{
  "d_model": 640,
  "n_head": 10,
  "positions": "rope",
  "bias": "none",
  "parallel_block": false,
  "init_std_down": 0.0,
  "beta1": 0.93,
  "lr_head": 0.00541,
  "decay_shape": "linear",
  "batch_tokens": 131072,
  "train_tokens": 834900000,
  "dataset": "wikipedia_en"
}
MLP neurons of a small language model. Each row is named by its layer, matrix (gate and up: input weights; down: output weights) and neuron, and shows model dimensions 112-207. Each number is 128 + 24 x the weight over its row's rms, rounded and kept within 0 to 255. Numbers have three digits each. A neuron's up and down rows have the sign that makes its largest values positive.
After each neuron's rows is what it responds to, as a language model described it from the Wikipedia text at the highest values.

L16.gate1616:090122162103122137111158142110132137150092122135128112124116146111105138144054143173121182132131138129118129144166081110147170091106117139092118128124114148177155149163141095099140155140111083114146162128147137103115164095158134115152103145100114111115140072111115119132134123145162150144
L16.up1616:109158132119142131118135124144137126144118128105166127126117168136148137163153138148127175140168116113150124107174133124147117135132110120146129099107095112154183123163098115151105087121137126121095168121113110139124173169102142114121156133096142126087132143129109116158119130137093159117
L16.down1616:108133116147130142120084096112123169160153191111136134132158152093146173171138154165140167115157069135145157134164113127157131130158150181128079110159072138138087080126133165121157137122109084138143146100102157105074141142136130101116139128118125152142139115150108132095142109126126153149
Responds to: Opening or middle pieces of words split into several tokens, mostly first names in lists and tables (Le·s, La·ra, Le·o), plus apostrophes before s or t.

L15.gate554:117125132119086110136144149123102151117141104143110131154163104129159115124095140065148136128081129148129132112087176164096140084144126094187155145122179139130159092121132109178112159126148110070123162107108149130134111140098118122111132133094149105121089090120162195140108152155133141112
L15.up554:155055117142118114131101105060112143150174159126165131146136157112107110104160128169119130183133148157124142123128134108140077109108091080087124161100103154123047155142102154139123115127078123065183098125177128143128136110110121119118141112131127148138116184120179116129108128135112118115
L15.down554:091104112113151114144173123104132116117151123114122110108106149121099093120163165137126094118131140089129144117085149151057142145121145074143140139128067154134115137122108115176121116165122127113122112117163096182148157082125094150144118101152121145082141144111154094116115137118115078102
Responds to: Opening sub-word pieces that begin a longer word split into fragments, strongest in chemistry text, e.g. al(kali), bi-car(bonate), p(hosgene), mo(lecules).

L13.gate1220:098104148160129175080133136120124129107125124148105156161110091115157137141103154113145137160103140140111209152128134139110125133111123151119101154157102138151148148136086128090141145116130122127105127112140126149141132163115092162111103096125137162162117147131129133110125141118119099124
L13.up1220:143119118130132164100121120133154174103134151146125104148135124158162140126150107119172177136142128158116159160141184164095138105159125122143128123168081150151096158156119115102106158105146080149075157144137114111081097153145152124142115113163164132133094088149141140117138120111133083113
L13.down1220:148146140123116141119113141136137095080086117173139155162135109116130116093140126126112127122122135146115149114113130154123114192163129130123148111117155142121163168117125164107107098120149139100133216140131156125112124126121122120108132134153128155145135118137121140094146160165119085132
Responds to: Punctuation and digits ending fields in bibliographies, tracklists and stat tables: periods after author names, table pipes, year parentheses, as in "Vladimir V.", "6. |", "(2009)."

L16.gate317:158145133106094145104112113110115126126179178096122129163166115119126161147099168137138147109151107100113130103167086152096139156118103199101118132135121106132176120151153098117153115135123138107112130128127150130094150112172098126111160113107154143137108138109138119154111097147128142107
L16.up317:107086115138103127129157103146087086134133129130163113134146134146143145142145149127108094145104151113109124113162130157118092157151156161123142108166130082119115121121154140091099111146098118148104133137161104146145100124102112123100100146157156129147131101109123109106113113151199162155
L16.down317:147110120109108130114134182123118137153130110117160137114130144107158121166140114136138163139075119086125129138146121122123154172089105159103108099136124100129100157153116144134122099125086134121137127150101150114147126095090083164104099104133165098119198157096172095137112112137109132093
Responds to: Word pieces just before a trailing s, especially "(" in table headers like Writer(s), Author(s), Spouse(s), plus mid-word fragments like Boo|ster|s, Ti|ger|s.

L16.gate862:174103130149095162138133124144116080126150153140109067128136105135159064113126116116109139102151146135105156134141119156127120128117094124097094164125123154129162148125094110149110137132119107134121139156115146128153122124093112097061114168092163099179126087137082148118103130126119155135
L16.up862:132079112132106158116089133098106125115177119111120157148100164134092137136102151104145152105141158105119114147136103150090171142156139102155084121098126165133132143089095145114130089115194110142155115096137136138119121090158133134151127150135123122115096105123126109105116116145161130135
L16.down862:148131103101137175109099150093140113129097156134173134144136119103124121084066092088129156119137138130122108122149116144070151140117136112088119110095122118105104111097115156126170173121165117095159112123132165112125130170121122109144139102143135095104127113105139121108137156146158127158
Responds to: Mostly was or been opening a passive verb after a subject noun (was adapted, was unveiled, been published), plus first pieces of split title words (Tro-ilus, Ad-vocate).

L15.gate1066:138105107139087132116153148127141151161117173097169110103132129129136137133128126123132146132125116090111139163120102129088156096108125094128124123092176122116136120131185159118157125109142196130097148106123104114112138140139150095135110158108141131200136118124129099135106142137148110129
L15.up1066:116132109161130126126126145145083122170133098096142161111152135107148126145083127112147142117097150148115078127148145166142106123123124143159125131163129096145103110115126145138105109112117154174124147119119105158118141145142158144145139107132147173138155122177153138092142141151131123109
L15.down1066:148114117113134116126108100119155121149110172118154140066116126094091158113114140163085109120118147105125120126119078135156139112123175157141166128117138110118173161096124093121107114114115166148139151152151149158120129129099134121133157115123140134118095139173082112140118128119154112126
Responds to: Mainly two groups: table separators, numbers and name fragments inside wiki tables (track lists, results); and time words like first, early, earlier after "was".

L15.gate89:136100110149140133149175113128143138140109140139093137126143145115090141083095139129134152106152152126154128154135110112161135142120122129120146116129140165109115173105133138166097122149134175134104111117139119171114154117117111117125104135153131151146161131100169107133087107085127161150
L15.up89:138157158114143145125083130123123136108129096111171170168134120155117138131136110116122126100098140122097140124123070119147106147125130183078101158133119148135149125116147132137131148128131174122090127172126120151124113114150122105118109138096126124141115085114076130156122124102095102127
L15.down89:147124136161145117166125156116140128093150113167096143139146116150115109168141095143118121144139107136162119120146082148106106190163154116118096100146120159141141151121167107166127124097153109202126134116175109115146115136092097120121173167132077101139162162085160139131106156091140134097
Responds to: Prepositions like to, at, of linking a person, role or movement to a place or institution in biographies, e.g. sailed to, educated at, Speaker of.

L16.gate291:142130121121154100106108168111166129121165142133146133079152130128122124135131108152164152158127138091150132112140114137144128090134151142118151167148123182125132143119128180129143058145119145123068119125141113151144129086106122145151123120165117115144116144147160073129140106111150151154
L16.up291:138150132165161125143123122114118104098131188112100100124105123098171121125160136085142177176165093075144105140164108166107093135164110130107177133087145139098126131098125094148125143161133167174110112096154128137142076122090105146138133152089114122144113130125134074087091122114164083144
L16.down291:121124130142183129110146125111112143136112141127171159103119117125136101190109108135146115124130112107152092095155149094147121123157132099127120117146125127151156094088150139120112142171132150149143097138121091156175125096124151129132156152148120168125132163101166132172105113120107080110
Responds to: Tokens just before a place or date is completed in biographies and tables, such as "Earl of", "born in", "Sandefjord," and final year digits.

L16.gate1457:116110149142118157160074151147137133121125097126101115147156169182136158120105094142148110125150159147130119125118108159133109119148113133138155106115112182077116123110151133123127116157148128136124135134163140139120107135102132109115114127136131068133132126139136128108137113092134133109
L16.up1457:140155113165158129125120099096101104125105139126153160102154112097128125126154161154140122146123155127128142146167104095142162119136161131117085091131096127148120185150118169156122149101153122165110135113128141136133136147107124154129144150120130079150154148120131131128159156116155117121
L16.down1457:119132131170134136127131175105122118126109170116116137105124081092124128145123133121159146135142136105129117165129135138127130142096125075146107130144111134124087141127096071161142106115128119158118119131150108095154149106111091142134113150138094124108193169124134133124118174139171092147
Responds to: Table separators (" |") or periods right after a track or episode number in track listings and tables, before a quoted title: "2. | "Pass Some Down", "3. |", "2. Medley".

L16.gate8:108114102135122102134106131140138173141164136140087154111085163114137142119136126137124128149090140119106114116120188100160146113141135136119091183091115121130136059161151116109119120174154143104114115104093090145119158141144096161144126111116126121127145143119151102122100105144137154132
L16.up8:103114118199121103123118134138134129111099112111110135139098141138126109132123142149107126167106158129107127121134098153129120101137143088120166142149138158096111117067125089113103164154114118122178069147146140147126161188096116130135144117112145121116126109118144123132152126145141156138
L16.down8:134135157161124140074132141118140157099072144115166116147106104163135097135119171100094167183122151164120116146133127157109178154135095103130092135071118136138112080128151163168106111159125141141152112187112156142071107119113093108127102142133113098069172081096116130144089136117138103112
Responds to: Three loose groups: cell separators and spaces in Wikipedia tables, "on" before a place or broadcaster (on American radio, on High Street), and mid-word pieces of foreign names (Domin-go, Kat-ar-žina).

L15.gate951:109102111136149127117141128133135098113145168130120126136094103126125167118106124132144138133123159087102136095083121109087118094132113169160092112127118123065164111087149124093086096142157156144077114127132132140096167152143142111162149077095094131120160115153154138142170130109138107168
L15.up951:096153129135201101147103185106125081127125156153110134108146139138151112125134122162106112121117088145156104107125114129121120118178086124153167160166120146162102113129129122137121136145121200154098110169151122102124138158086119153134118109138136118116111126139113135137126138119103155090
L15.down951:107118155114183162131152131129144109155145165122150159158137151092160150106093172141129203134104105185137157106150123109123110136089112091129139149128117141119161093096168107128113140126148137118159074149143109138104155148132107138165114160122172144118143124091154122100115131114133134116
Responds to: Tokens inside location phrases, such as "the village/town of", the end of a street address before coordinates ("St.", "CR-529"), and "which" after a place noun; weaker on word-starts like de-, con-.

L15.gate842:114130117116063120118143127126160117146056135174124128144127125088146153095113154111129144132135140103128094096116112131080165114160137112142167122118163126145126145106133143142140154166143135138106117141176153101150122114138113123165136139137089117156094141099099121139120090154137150118
L15.up842:092118142127102170133102123128172152176117170147137086136103165128153123119090125053115130127119156125154120125161132145119141166148090114147162111143147122092153149122119143121142155120163109116106094136174129066130084135112100133142174155117077157100133116145108153156138109174097139101
L15.down842:106096097138183129136135141179127171124098104144120084141143130099152118124133129115151092120150116173142146144146119151125120114146140123125141117125109107093128111115120120125085124132115112123120147120146140064122180151108138120128142109160151133103114127128063171141049151180123157125
Responds to: Final pieces of Latin genus names just before the species epithet (Castanospermum, Figulus, T. ornata), and digits after decimal points in numeric tables.

L13.gate1434:086116117111130119115147111116148109175135106145173096174127110150128116182112113169133182140140107149108106143132150066099110125107154119178123115097140086140131120134136076143122122125102147091109127138162116154115082125100076103127112144129141146117134131130116112101145100081130046148
L13.up1434:083176133126126128115102141148128131098111097115144123156084110103090160071102136101167125139097145134116147093140097141157096109130118122149142131130115135108126118130167143127082092114110107111134097111110132132113123093148143138145118109170131075161106175093165091134135114173117094125
L13.down1434:121153115121129117125155095130122118125183175128119147170096127132064115130160106132148118101123158140140128114148109121123168152117082100153108125123080126136163134126134153106108070176141102119164141130149106154088158128112108114089121149147140116152145119143126096091146101149073174123
Responds to: Mostly "of" or "de" joining a noble or church title to its territory (Duke of Parma, Marquis de Sade, Earl of); weaker cases are "in" before places, table digits, and fragments inside proper names.

L15.gate1090:104115099109144152107161119122161128154187118159145149120140111152132126157112151171128133151118127179127138141134135098124141135102158139105133132138113132104115108114127130101133120173100102091157085103130139067143131114149133169089102158124110089127175088116116131109140152111105159126
L15.up1090:116119123129078115151144114163144098126088088110134126125125128142129118107125160177135090116168112129137109124164123155114162167142127160107118119125124121138165128109142122111097086131119086168117153120164104132105103129101094110116123139132146108140164111165136137104083090121140119113
L15.down1090:135160119127132158167134105120128115107101145114139100176118147133121125159153170133092112102134116160147097104105079151141137185117084076160187151147095140131116120111110090135108080137155124180138148126129063107109153106107106144111108074116123159134132163137168094080136090152127077113
Responds to: Middle fragments of multi-token names, mostly Japanese or Greek (Har-um-i, Chatz-op-oulos), plus possessive apostrophes after names (Benin's, Lucan's).

L15.gate76:136115107088145157106165138132097077179132120134095074112151128180105109147123110104160125096111096146153120123122109105134075125123120100101127112109168148127089133166103128139098149157119141101115132138103147128098121133099145132120124150139113102104104093113150117132131131152110085090
L15.up76:113105128128152120152106155147137135118151156143095132111141148122148068103125144118161147119140166148101115104130111131107105139115153121102116174095170165130162136130124098114134131146146157116127159112120109140110123113123165126122139151159127151122140072101110123123125141148175121128
L15.down76:122151131094120123184130138121119136164164141141070136136153131120147101117124140172139108128142096129071060130119127123121149128151135152094122130109101123139157133137133067114145078148112160130138128134115140117126163115094105161122131130089107146107176120124133124115097092118111097099
Responds to: Mainly the opening parenthesis of an optional plural in infobox and table headers (Spouse(s), Singer(s), Author(s)), plus parentheses before years or abbreviations and mid-word fragments like phylog-en-etic, cosmo-gon-y.

L13.gate1095:149124140156129117155107122106116101140140129176133114151137129088164142132130140127138124147102096156113161137159141131137110082113173141130160159136192119142140157122101155128112102099138118092117150144146125118099119161100113172096125127085160078124102120130133112159162106099145083107
L13.up1095:182131108156155124094124113108100114172111150126145142139098143139144129134109125194140101107138072122130102115123146132084123135160146170140098147167145169203109116175105082114138100128204147135148186125116181066152149136125122143119134115110079130133149119144128139111134155104109121155
L13.down1095:099137131156162152129116132150154139150138161104094084150153121129166155114147112171114120120126102126166110110077117124146074143150139104116129142138133143119136135129144100153174138143165132118112123123130141135145127110169130144115137108138133106117145126136131143159153150112146134129
Responds to: Mostly "was" (also is or were) right after a subject opening an article or section, as in "It was founded", "The ship was built", and sometimes word-middle pieces.

L13.gate281:122122091130145131149137167130158133115170117108134114120151124100144127160133112110142161127149096122136140123098083133155145096144143152116130153127107110118172094148124079107058111127133083141159102081147130139129082140140125090126171116176083152129127189095112101129141099112128106064
L13.up281:125128099161116189111149124129146120138115093113070133085132098122178107132145097174123116146137119152142120137156145120174060139073132165133150131091139104141120129101133087083116116093140186146131142121129088096127115113104145161138081134105152080128160154126109121144126124116107110102
L13.down281:162122148124123166140128131157125112090093138120152115160144110127124130195116107173111160094127087109136152120132136101146122121098091156091106140109135086132118138118111135129090158120136096114172145082167166111108127127128126165131102150141151161102122141126164147096098148164108152159
Responds to: Digits partway through route numbers, IDs, and times (B6199, MS 481, 10:40), plus opening word-pieces of foreign names in tables (Vakıfbank, Thorkild).

L13.gate564:169130129135153123106142128127126076125123154128100101085114157124153122121121127141142118130107141149129117139155135105116114133122146107163089164095163118179167187157137118129158124148121115155138112147148121081151155145070099113142135096125144111142145111152141108186123100166088069144
L13.up564:124176157135140163137063124150192112120138116137100152129157100129110099149088149134104135117085112157102097133116129122129163137125132137113124132090138088127159118125132173080130133150155160138114074160148125140141137144130116133109132161161115102112148121118124119165148165154092064068
L13.down564:151130144119158128125061165157154139133133132139109103135126082067106143102092126093125152094106157140112130129149165146126117118161102137154144120084112133095178127090139074130095111122122168101150108133139105126133138096131135091155125146114118110155131131129136112148160128126141132114
Responds to: Mid-word and ending pieces of Slavic and Scandinavian names and titles (Crven-a, Kirurgis-ke, Karlovars-ko); weaker on digits and punctuation in coordinates and tables.

L13.gate855:154159161125103133134122136149170136155120138115111169151158107125124111095120124151096127138138164123125147124150148141122113071140127141092148132133138089118147155138099059149143124115095157163102186151126152153112162112144141121157119150151131163195106139113121122119141135126135139101
L13.up855:134118155159143109135110150111139095062160134112122140141129136123149113126123125160074156119135147130144113138146148129110135139095104095117139162140130159109138097136129136104097140170086106138110093129113101125117149113137106141151119125100138122145153103133129126155138157160109133106
L13.down855:133105104122156116174120096110114115096108127141107101109142103185133127146147132119117111140124170134119116128126118133092146115161148144126090105113110165126168122142149128082181115135107096162122116130125112134119088141168170153109099125078152095115161137132101137110122150126155058082
Responds to: Words just before a description or judgement of a work or subject, mostly "as" after described/sees, also "is", "it", "with", e.g. "described as".

L16.gate1516:124101117115148173139142130152150147115086165165159110140145153138133146106157149130125117095139100144118132133129117138135178167147131111104173104127105128070125134156160116135097085169103075128147141122145129103154134096118147135171117142164107090100126136133108113125125113153143125118
L16.up1516:126167106100162125123108157128128108141148112138116153134103169107161146115090118118095136099137127165144114140065160174139106120179121095144083188094125143155110105101148119109129125165110117130142174170146149107124123112165117076125150147171111139077169113113129136165091154127109113115
L16.down1516:123127105156153150129093126150122153121125103139145124138138102121134125119156102150131152169131091100117108113135147130086107118124131107148141148109088150145105151156125142077121153117114114193114122163127161110114133135155150111090138131143102104096135124108126103132113117103109143121
Responds to: Mostly the abbreviated genus initial's period or the last piece of a genus name right before a species epithet (T. ornata, Teretiopsis abyssalis), plus first names and table-cell pieces in lists (Victoria, Matthew).

L16.gate691:170140180157098158112140137132137134128134128112169119106129132200125098169124111103151115104154117111123133146121158143130136147118127091121092098127168118126126150152135173105134125128136130083137168099114117127133154131116112164128143139090125138082122147136130101122105165131118095137
L16.up691:113123151115104117141100123124149099129153121175121124137097119110141120140173128127143102084167043187078129093127105137118134125096136119138120119113182126159119130141096099147156123120122075141155151138124111106105166146131056116140108095164113081116122146137134174094133128069123176140
L16.down691:151134157114113103133106143094143133118132142155115097128123083111136128140151159175117134098102130109154111147130171147125148139142105111119153128149120099095122152096170102145143118087114183108105125136147168129122137130133130134133119091148102089103118119079139154158148116078147200101
Responds to: The last token of a noun phrase ending a clause, just before a period or comma, such as remainder of the year, New Zealand, or plural -s.

L16.gate1353:115150129105143164148120110161171119131170119148089083175155102128114065109173154128134136127118118138112135124131130141092121116126144128104145146085119107109094152117136101130117144105092081094111139125173099118151134139141104148146111124099129134151091111160132098122125122137108118132
L16.up1353:132142132103177136167135140124128143123155110145122109136108120137135106121141136146120161087152148174145130116132136127134165114123108100117120114125105129135117141127158138097110167133113144120134117111127124119134124115126130098173102107151102180159084128099115119163068116127102117129
L16.down1353:097137141103175157145121128130103102111142158138154130096160155128115182092158103101116153144156101102153065118136146118120132148139120110109072122095112136095096091176150186148104114152097120137100133168148139134126097116146131132160116139132119140111091145136105085138141105119162132108
Responds to: Hyphens, commas, spaces and word-piece fragments inside names, model designations or lists, e.g. GOES-B, F/A-18, rap, rock, in music/media text.

L13.gate1185:143094109122123167129126153142125124096125163153081148174161152099176147071129141111101136148120159133105094128110157111073147150120123109122103103104153104097121127148128148154160162121096110101092144112190132106113151154126135140170152107140093145116113124150070134142137111151154086147
L13.up1185:169110127119112116114144131118120129132070142144140129165107148153142133104127115124109136139138115109141126108142165139104148115109116129105143126098181097156122148135131161106154125140078094161125106135092118121134129115135130162133168124111115145132138093083141138136140145127134090144
L13.down1185:171155143132113105152154165139118162153135160144108181170137105133148146115123103162143106125120115136103119108115118152122110141123140151121147093105127120164097105136125117114122161130115163136153139147137135128164139137121132126113172138116125111111124085128131138160123128094165084146
Responds to: Tokens inside structured Wikipedia lists, infoboxes and tables: field-name pieces such as Succeed-ed, Bur-ial, Mot-to, genus abbreviations like T., and table cell boundaries.

L13.gate1196:100137120115122132145094130178112107130135135111175154124138179108158162105132103132125118122093113124166134149142127139148063145071073110168104106162093174124135108145156140132095124113153116145129154118123149128153105099107163126123104130091148142114087115120144135154170140074155133142
L13.up1196:127162142107149157116137131162092129120103180120154086180143148109144131076125086126138146122098125161118155101122126093173106132153095150126137104105123141074171130163126148130107134146098114123111116114114130136096145149142115140140135160087156119148114142119085130119152102154119109132
L13.down1196:115085091101144075126132111135154100073104123133172144192167114156141102125164136136161126140153082133127138139138128108130105126119111126156092099126122134111145135161171142121127146155131154132130144140143132128141123123132136111165159112079084136113124160117126118118132120122108095115
Responds to: Mainly the "(" in table column headers such as Writer(s), Ref(s), gold medalist(s); more weakly, other header cells (Peak, Rank^{, Final) and mid-word pieces before suffixes (Roughne-ck-s, Woman’s).

L15.gate936:110199133135113102163096130100112105099139112126187109135132137125124137119161145093098116150113133159107135137158144112104144183138133106159120053126125146103162113123095131111093099181136145126139157137125077156143101151171116141117153156108164161175119128150122142125116141164084154177
L15.up936:137167094117116125126131172161111106161104139171160194127116135123135147092120159114113151111170136114150101098178130110143136148138155117158154119143149139086137048102139139122087130129125123156119117094114107123159097147122134173093163134117149123126120142138114130139138116124096159114
L15.down936:127161144130100144136124129092160120103088184152146129105123208152085110117144137156095139140149153111146144138118138106166131105129154116141118101106176141154174138113127142100126121110088190162062156118142096065135146118123177147126149132143151098127120135104113152146153132106106069123
Responds to: Word pieces inside non-English, mostly Slavic or Central European, personal and place names, often in sports tables or rosters, e.g. Mla-den, Pa-vol, Vuk-č-ević, Topol-n-itsa.

L15.gate1135:126090122129141130161145115155139089123147187147142107096158145126104125139140152128130132122100142124127118139160139150123101130128112115130132145091189163110122128101145131148098117103087100108108137145100113140191144149166146120158129119132141113111130134170120096139143056139090113156
L15.up1135:086134136131130142140112163151101123138155142084130083082129101121126138139165139106141145134114157152112099106101135149113128118107126139131127091085119129112090095089142117128099146102091101113099169134140107138125128157147155135151165093102134112121121147160132127075161122108137116188
L15.down1135:106166154153153123144153103127142160121159167112141159149139143053115122124155154086078134123096139152124078111151129106152128139121127115091067136187092103123126102092121112133093178169117122134120115103119157120135145140130123118101117079136143106124169132123145167137091114100115106163
Responds to: First word pieces of proper names, often artists or players in music and sports lists, tables and credits, such as B(rent), M(dou), R(ZA).

L13.gate1670:089125119100118130104134120128152102144068170135160143106096095147098140152139149126140070120121155103120151079140096165128109150151167143096157132139100099093116134129081176164154103134146117139154084114127114117119110101126111140085077150095150097127102131132102066159155086115128116155
L13.up1670:116130121132100145110132146105128103135115155156095140117130108121137146137110110099095113097166116087129206139134073144127106114118142093131161139131138092158142136105123154142117133130160183123139105119103113050144145151151128163124093128091141116097107124084110131133153108133134104098
L13.down1670:108158127114057092085152130108145078111073141134117130127134118126128144141097151125133126139167130112143139129128162141124120140171110135128096095132111108129132150136152141101096111169152086131123105089132128099129116144051141086103112116108121145122138067137115117143132143069144068140
Responds to: Apostrophes before a possessive s (Kelsey's, Men's), and up or Up as a word start or particle (upscale, uprising, Up to), plus some split word-starts.